{
  "n_kv_head": 8,
  "rope_fraction": 1.0,
  "attn_scale": 0.177,
  "init_std_qkv": 0.0297,
  "init_std_up": 0.0297,
  "lr": 0.00992,
  "decay_shape": "pow",
  "doc_mask": true,
  "train_tokens": 384800000
}
MLP neurons of a small language model. Each row is named by its layer, matrix (gate and up: input weights) and neuron, and shows model dimensions 128-223. Each number is 128 + 24 x the weight over its row's rms, rounded and kept within 0 to 255. Numbers have three digits each. A neuron's up and down rows have the sign that makes its largest values positive.
A block is one neuron, or neurons of one layer that tend to fire together. After each block is what it responds to, as a language model described it from the Wikipedia text at the highest values.

L4.gate53:162124117166141113117110102097116117130106181152115111152171184154094146144106148153124140107136133115136152122119126154142143100158158153148142130122135141117149114097125144091178126134137102109116151120109125129164139149145136138092113137096086169096110150198128174114120132124083092140
L4.up53:126140141102159173130090152118125126118150151160133119111113164120127144116143113135095109196076155091111174104068107092152192121151116077132112127174130120146101113096155122150110149126136108194095114122109112094114110103152166130113152113136121132109147163135125163131094142087130128113
L4.gate376:142145141182185088139147096181130150161179173074116140148099131115081130127145092166132147099103113118115111125141128119119101125134170151163095113124112126144147056123139083115187133101134163101139127143117137105093138153140150109139121164145120118137156151115116154129071121163132180128
L4.up376:151164135150103120155151140107077147141133120152158119108135132098095128118147109149144142125088112152128131143131122116140140170102120077151136076180141138112117092080118126102171141116099163107110129118128091147119107170125126125123179127151128109074151151176121143154129091142139159092
L4.gate426:131135095132113103112083089119160108123161146137159125171122118107168150154123122133096137134087172126131074142151131162116118136128119105164098117150118115095145112098099139119133087110095164118126071169072149132139088149132136121142099138123102117083123135162119119130121128109145136156
L4.up426:110111090132106098134105104147164090146158093089125108140124157136131133112112111130133124122127167077143167127124137129112127177115170097129119120112153130113126117122138157100163095093109170139150089104097125143117073136138146106097110114121103130117113151105164162130094135141150136108
L4.gate547:112120105134148131103150094102104085103177154112126131115145087116097141140136127139112153120140161106150136140150144108114133129075115130162115162168071158139106093106138126112123144115115198103188134151111114084109141140115158109107138083173093136137155141124124178075141125122139104109
L4.up547:144116146131135137169104154128147138181123127096141148155150147158095144136090121151101146110126134106129147142160125080144129142110112145154142144137100136146076147139117136080136113103103143129146112107116177152115115052094166099123137178108134135151151124153151117113089135093146151134
Responds to: Split-word continuation fragments. Short word-piece tokens that continue a common word broken into odd fragments, especially p after capital U (U-p, Upon, Upper), plus Dur-ing, Cham-p-ionship, Of-f-ice, for-mer.

L4.gate139:155115090114140138133149136148156112137123151157140111128111126111138160121159102135086141169128124165165147166137154158158113107152100173129151149120140107126136166139117155145175136094161149110146140171121145151147148180099135116085127104097128159152137128122097183119132176150128132114
L4.up139:154069117154152135147161152166114151129107127119150103142105121130125126117138126097095108168170112156152182136167130140102087122143099126140150140169116123128152123123142135100141145095153140118157170142167127129159144175118107101071109116109104127140099135138183141120119129131154150127
L4.gate296:131104093143139168115145118146108164135112126134129158146132073088144151087156126127126134149171154103097125108122131152182143108156128101149155140153105123077133150174140111149114116091163158118142136105129149180111140153152106142130182156092123165115130141106159106101179149102115144136
L4.up296:169149058143103137141082087155156154139127105098135141089179121157101092132118122101150138135094160078121098129126112104205127091122119156143161135072135136095161143159165150125123130124126135147140092112172130099156110107090085139137118163101105108152108104130141118136123118127146165147
L4.gate316:114110115135098148126143133130089161097143111132121105128127086128122124160173145132133059118146132129159136123145127114155091124171094146134102102134150141108115165160122134152140147109122084082141111078102089105148137104130128114095134131127112165118145131152175128169156151117127121076
L4.up316:120128119150162120140166169118143140137152136120138173124140168098079090093135124152140118159076114100184151125122126158134129101115101138137155134157117121094120149132129126136132135143134141157134109112131094125133128101095162138139117164092160127129093124125159120118159083160112151120
L4.gate408:093117118145120151117120103155135106139178131126153135109132104100122111134133125150143092139135145111139146146146141126135104153149128147160120105121051120071125085112124135147141123067153132095118122129137149127150123091098140165137141134138149086174154141166099110142142170150113147151
L4.up408:111103072135108124121141103170141128102110153173134111120143113114102099111129082161089107171146149123133125105099110125134135127166160114109132109097108108140136141130124096149151105137134145068141083143140131167136134163109121136091178130154138103169141095140079114098144137097152156141
Responds to: Compass-word ending pieces. Final word pieces that complete a word split into fragments, mainly the n of Western, Eastern, Northern; also Nor-th, W-est, l-ast, cons-id-er.

L9.gate644:134132102128167177112159137146172152129140158140147148141134117084125110106122182149112138116074135111091144135137116126133113118136083178136174157111186145137158119109151106136097149136107103162150068155149189107104119141128106124122140128160104122109123075125136112139119082114131142119
L9.up644:131138116131167140152174156177151112100125125121136139146149121112152092128089099099132113096101125124120150136188159138158141090118128126140174112139126091148138110147129107188124159135127167144164151126131120059104129130099129095172121131134132144102145139102132141148137111132150104119
Responds to: Split common-word fragments. Odd mid-word pieces of common words that have been split apart, mostly y in year after numbers and o in years old, also thr-ou-gh and s-m-all.

L7.gate262:108109142128135146145070159127135148138114164124117081127137138122129113151135118144091159116171123119135099116120146116137125121139165124089162081163150112121131156173113137135121101147137129129128121128144148122137147105117103172163118149126116139149187127126121147111117120118165144095
L7.up262:136132132107143109121140116109119138109121161140104111126163206127116175086105100193133123140096166121092160102079081159122097132122104136077106134158143155098114130090139110106158139154140111144122102126170138113122131155112139137149159146104119126135110183132102076159109116136165113133
L7.gate441:133143126109091157139145145126171123131089096152169058088116139165157108101137148086114113111114132103128113111102125131079118138113146147135126083106107145126103141102149109138116118143123112112140132156131065075102139126143102118084124180119117136106115140134131131151104121154136082176
L7.up441:105136125123162148149106140170125116167093113099155173162125160110118152117165148117107102112137138081123126150080128121133144113144123118130117087131125132130140118080138114131095137112115119146092143144158159100099158089087110142125122125117155123104186120121130136132149100116094142117
L7.gate462:139112139096096121156157124089159157125106154155103134155118163099128117138148166104111098120136113113124102180148117126092140097142100157109154133169125126122095141131132142159080157139134152147154121125139116147152148130154127122180139105110119132154115119102135109125119140108163089098
L7.up462:128122148120121132132112114126128103111133170137138129141130163081091123140106105134076131183070137115066127140110139132116135118144143133131136116137102145136134084176132120167112147111096137131106131115097170149093135145130124130106173136146094147115128135103121140175090144124124145097
L7.gate687:108161129127119134147142140185162137129138046096153129172142146151107135122105092154172131126097155135133116111114104114102117119139137151161138144097178105128132125129105127143089159061118147097156112159137137133094120111088107109114146147161156124142119164074075122153111143113119074095
L7.up687:110178128112084100166084154150084144128104107135139134147147157140085138115136150163121149152167135124151145135097123123143092090133122159167102160100157158103149102156119138143100132098115108092147111121093095124141151063063133116133113139109114111103119115082119138148172140158116146124
Responds to: Split-off word-initial y. A lone y or Y token opening a word split into pieces, mostly "years" after numbers (40 years, 25 years old), also young, Yemen, Yasuo; weaker on mid-word pieces of names.

L9.gate133:120118084121134118099121168146142093144134134143118068104119141101113109103098145100133169133136155072157154126122119107144119136129087127137137121128117151107104125124125115114121114139122137132108157133109144128164115153126131106095104115106131126118124148118138137139143138134125115107
L9.up133:111137171158129160111152127143127134111140125120127142135112113114123120129078137155096142146086154095125116145108135129147123130130108128160103132123093135123105103160128169118131115156125149121148079169135130169114163158143100121124154116127135089087154140129104085111129150168119111119
Responds to: Complex preposition endings. Final token of multiword or split prepositions introducing a noun phrase, such as "end of", "due to", "dur|ing", "Follow|ing", "because of".

L9.gate567:091133140166120124104131117072110146136127147158134111094142104156137124120110120129159141117153124141114148119132146180088119119158086145126107109104113111068132106140131159128157126117161116144121106069097137162120161110126152150126080175145094154120139073167128120173162108114093159150
L9.up567:096125120140123141084107155133092132151109105123100123142126152157109115104120120138137150109116093147122082092158098160133134124114149162111138115175109091108116132121150125153175132135164098101131138093139123161127127105103168156105110137119082093140133096121125106140132118144113170143
Responds to: Demonym word endings. Final word pieces completing nationality, religion or regional adjectives, such as Syri-an, Tha-i, Japanes-e, Luther-an and U.S-., usually before a noun.

L7.gate175:115119104130147163119112119123153089161102101123121102171128147143120112101128142135138075148124108132144132102104112109099107116109119123120067143116124126121172175124157094156137146179131176169120135115114122103166130170141115152120143144142093176136121195114149130125099131133123135116
L7.up175:154123137151109129125075132185157138127134102107133135117129167111185116105188142079168141111119123107125110107096130115117132098155146089136139151131154145113132141139128124156115102112152104141127158139171103157100110161193102138081139095104129083113141075162124119138126126117103089132
L7.gate209:138109120142093131131135086128166105154149096087148133133125126113081168118134126151178130129154158123125146083137119118128093132115141118100123167152087109135075152120120137151111110113138153165126151130168135145154113185114119139131141130127208150146104142148108120105136161148133111177
L7.up209:135107132123196139127080093138139138168148124118131164160132158127100142132113138143099107107130124126114159162097110095144147126124103154127120145133160134084171115178085136127116124111119087120112155118099116115102104082124106130125165139121112150132134130148121120113133131089132141102
L7.gate251:138104112113126135112137114108176072131129134097131152114128170109153131154143127161160126144112117147092122156106133173131125172116125138149171115186131136108060086130137116114143088128100116102171137144123136159133131155084145101132078107141131138156112133102118125121148137146090092140
L7.up251:099125139162093141134118126098112121123124127135131110135098147143109118132108118150122195133146105111122165109133135110091145112155133131120154121168130122157151141141136119125120158144110131101127131096108119154115135134123090159156166143109113163129129166099189131127109166100126176145
L7.gate626:120095122132124101128134136156154098145188120076095163171117132152156144088078156139121135109129100104127167128160133109122158156076143146123189112162121138122117128122134083188117127150133136135129130092101161111105163129131100148132103144143089137093153101126135116154130127103068111137
L7.up626:143148096118121125142155169146118114119099148132148135128095116106102127128141135131165093115158155152103121098129134136156119139164135155140122158117141160112097102122083127120091147080118168082112123093126122083103116193150154104147131116124148119156140166131129112171123149119154176134
Responds to: Sentence-ending periods. Periods closing a sentence in Wikipedia prose, e.g. "World War I.", "the lift."; also abbreviation dots like "Mr." and rare word endings.

L7.gate130:098177123157145157064123145141129117138177141164096129126140105107109152135107113131141093140092132126124172126117138146141115121120132109091152129084173155102157107118101114129141130121154118123096130134123181100149132135125153117163139126135118127110095078152126173114127139115114141133
L7.up130:125117117102070148164132102100141162097137149137111137136121155111087133070145141137130144156131155135148132088152136166144098121111086104173109151107137120106146131156163092151101127128135133155114126125103134177146151133125152161109091163149118133140143132155114098139148129142166090184
L7.gate174:159153115102113120112137155094115113124154088166114099109132125145108156118153118121120151143132104085139133132124142112187117143125150093124117118099122118098084088154108172156150156136111129186137097103090118157121138116101181122102132112117105129114106120137173146120124142110114161125
L7.up174:191110114155163090154132177115095103097113190075115141140139163093085100135110104166098110138131174126111141094135136141107101100101140121158126132121124128119132115139101149100111150094154124126133098134121122137124128137132148085142117123085110133129151190147110111140152125160091100132
L7.gate281:148126091127146147109174116146126123158102125130104139113163149153101107130166119138145137132136169154132112119110144119167090134137103116087128112114159167164124094112121138072116127157132165092103145219145142112138129118106112138122090098137119086129099180143175159128169152069114127063
L7.up281:153122092148150126060165161110107139126092126149097131120114144147091082129164114182132171162120163147106167103146138112116085138129085109091151123136143165121150122155145128089116077110143155134149150140112127125132149138151136117125090126097118121073118138116124108135141129123148160115
L7.gate366:107119140098147139058090128096107126124141143112104068169115085164126138172155100134128152122140128143112133111112081144108071075129148115164183139157145192093149122133132159126119133124129116114156128143108148176110118110103131141162101079140141132118130144172097111150131128112130148133
L7.up366:121151124135165108115130096107153102121127122116142108136116120129093099126134116117132144107100117108108104158126107121091118124113133119131136168129126087118111094161123150056154130111149141117114140160141142133147109185138157139088087161080193127142142127159119130111144123155160148128
Responds to: Preposition completions. Last piece of a preposition or prepositional phrase, often split across tokens, just before its object: dur-ing, due to, af-ter, despit-e, place.

L4.gate30:185098141125099168151148138158147142152127099125152140121133147114076140107127097108139143144103166146137140125137122161126053117107153113130159130116140139156108113148138109143098113106149135140132160105144121115156094130162151160125076125161148140131140126105173128163135120141114133137
L4.up30:108093140108117094116133087145133095138156109078112129101161092102088107138095146141109191137132151140180110141117123144135093101153122172096142110129087150151110128073188117113111123131098138192066156122101134116144111124119139177124120143133138123139114146155125105158132159127100125179
L4.gate390:140077126143132141153120127142140117146156098139115109079149115129115122152134115134158139182130135180144154116167127144082122130142157159092107119144143100121123115135124140157092113150109099159133119158121111143164178113135113131119131153146131121112129147143108108119076146103115149103
L4.up390:129079140140116123154097107132135123163106078088119144109152152084093143138127113144118118141137090123136091159129099148149181137145099128121104121133164164108144116176137134162105106137118127101145124109174108134119119108104162138112128141094094128125104136143160097142120151108114152112
L4.gate478:111128124125113127154091140134134124146159094118121147126143170136111158100095168095127137144114142115099097127150094104117120140130111102119126128142144137107142122169112137159136104140103138125124126088121111139097110134122111109121109133142104147140184102153145125142122147141112112142
L4.up478:158114141125121125157084151128146126113110135132105117095146117099118129131120145140108138142134183124121111131175075127112110143128073109112163141110142113120136125127130123112132102111141134124126132076130146135122120116081133136136142098142100133140119138153172121118079128145131097098
L4.gate594:033161150162132088137124123134146095172122118118116142124143144148096122126109119131126145179137099074182144109091142158122132142102102121116180133085103175122137142193144120154157169154125179127116136137113109131114151166148146167099154148133096158109104121128115130108122126164147122108
L4.up594:121135073155132120101110120126167105124133094187148115118118126145152116131131102171142110186159132103128119119108185122185128114146126113098150092080117111074133108138077130133129137116148137134089109137126124167088167160119152149129128113084084134102154160149157126143121113150121130113
Responds to: Sentence-final periods. Periods ending a mid-paragraph sentence, often after a plural noun in technical or descriptive prose (flowers., diphthongs., stamens.), plus occasional mid-word pieces like ore.

L4.gate166:133142139088106112091129124119175116111114170135129132127146104128099067118165133110117128139166132130120154112126086152129147028141145146110122119117123102137143123149108134144182079133157127154143134136098152128161137126129109166111118109123158118133112122093069134106113143106110122130
L4.up166:132113145118092130123143140110158156119087189163122102097132107102148167122155147151164179112132131105142147117151115121112131115140137139090119149187116121152136141104093083154165096129176144110152123115113178113133116127106074147100142074167155111164125096133121169150112116102097132132
L4.gate318:155115160113145178096141165129125112144090048139114067139204127127121117098135148147098165151159114132153102165124113112093116114145132133105128132119160134052144112119117128119138114141134160181100123139153110151095116123123084127153140108113124147186125107123126108181139145128169127101
L4.up318:137119146124143150138158130080140132119115135098133140140179134108106160074129151104064161110111109127097131105151068100135115127137122139159115116127115162153178144112152131120160136110139104131156153144108116150130132147145115126133109131144158123077166107087122095143121156143123110118
L4.gate462:143110087119136101125142088109176163132126148127141105177088156103139125104119163109100131112146116135172158127097126125119072108103117170104157127124079111145108146096115089168129119103170150165126128155118114146158135108180088162168127120143121140160139124106104152177125125121161116095
L4.up462:167166135090114170123133133126152126136130084167113110152138120115151125105147099130116130138155154151168102134097155124123120118089115146150125134159115154144117133121124135096119128159161150142144147089110115152138142111136079107135138120112104137130144063127123143143139104101128117092
L4.gate645:111124131158120114149114149160117174133101124122133138137104110161108114128137120109114090119139137127135111142153190168150082141160123133083147135107108138141121116143137112084113132164113129118148113152107144100131151121145116142091113146101097118152133134121162081130111110131135133134
L4.up645:103083130125111113184148208134162140156113106147083080118125144130123091169116110148148106116157119137155127133138151097125141116102121161121145120156106129083141119138130083128126159112117121109101123112135124096074163143121104127148100132103121135127168140092142118159113140128147152120
Responds to: Split-off first letters. Single-letter pieces, usually a word's first letter, where a common word is split into letter plus remainder: h-idden after a hyphen, y-ear, Inter-n-ational.

L7.gate129:169118152104171147156149119150065133137162087117155117157158114146105129147128149130143157138093132080131148131148126127154117106133072103138113133174173119114138187092136128159151126136130122109132105152131146115134144118145104109118152134160157177128157123134107115151122096098133123123
L7.up129:086156125137122145158125157093122130126161127141119091120113168123083098158101126143114086086108127143116143138112153107127133071143179129124182148135127101089114127146146126166142100083135152125164129127119119104118096122103101100156137110098148121095146089108132110134121121099164093092
L7.gate215:126110151105169134129128131143127124098145130116117144124097113164087121129123114092125148151103138098066099067112125134095125059141153112094131134098100165179099100137154124152109137127145075115137105105155127142158106163116110100140117119111119145171113175126135073130133101150102165175
L7.up215:115102137176136161134108131149125144144093093108139111112127149084127098142137149155133150108067090165128119106141125132104153160125068111128115147164169146152132106142151111138103124161099096102140158092104149125119138143092142138163127114134087131129101117104079104126155152093109109121
L7.gate569:159095124166152153172162106150128131141124095118111107120104104109145132134154141130169163140144146091092129147124127154151135103101121180168136076158142123109133136116179128161125137120115131129159078092131124149159108131083121090124139083088184130154150154103160111123115119134103135137
L7.up569:106179148121137116150108117138151092080153128124162175142119095098138130139135169072115127143117123102102131159148127114118123117099106155132144110129158082105161102170157104112105090138118135153132122121102173174168102143095079122136138108102132117108143136126107104143141146127112132165
L7.gate652:122117103107107157124129080142171116105134106103086102102175156132144114123170133174113122088122118119165109108192166136130100156174130159129176157133164120136154091125155115144127146126120106113159120096119116108112139127121086140091103133124155127121157185125108074140142090126153114122
L7.up652:141111123174126155105071144146107113109150127114172141125178099127169118162117124155091158114113165127128105128075143144108142109116163123128107122133138089126154127096153156108140161133117154105159155124067133115097169122107116080098125126132125088128121116120108106136102123108143103108
Responds to: Word completions, compass directions. Word-ending pieces completing a word after its first letters, strongest on "ast"/"est" in east and west, also norther-n, Sou-th, reta-il.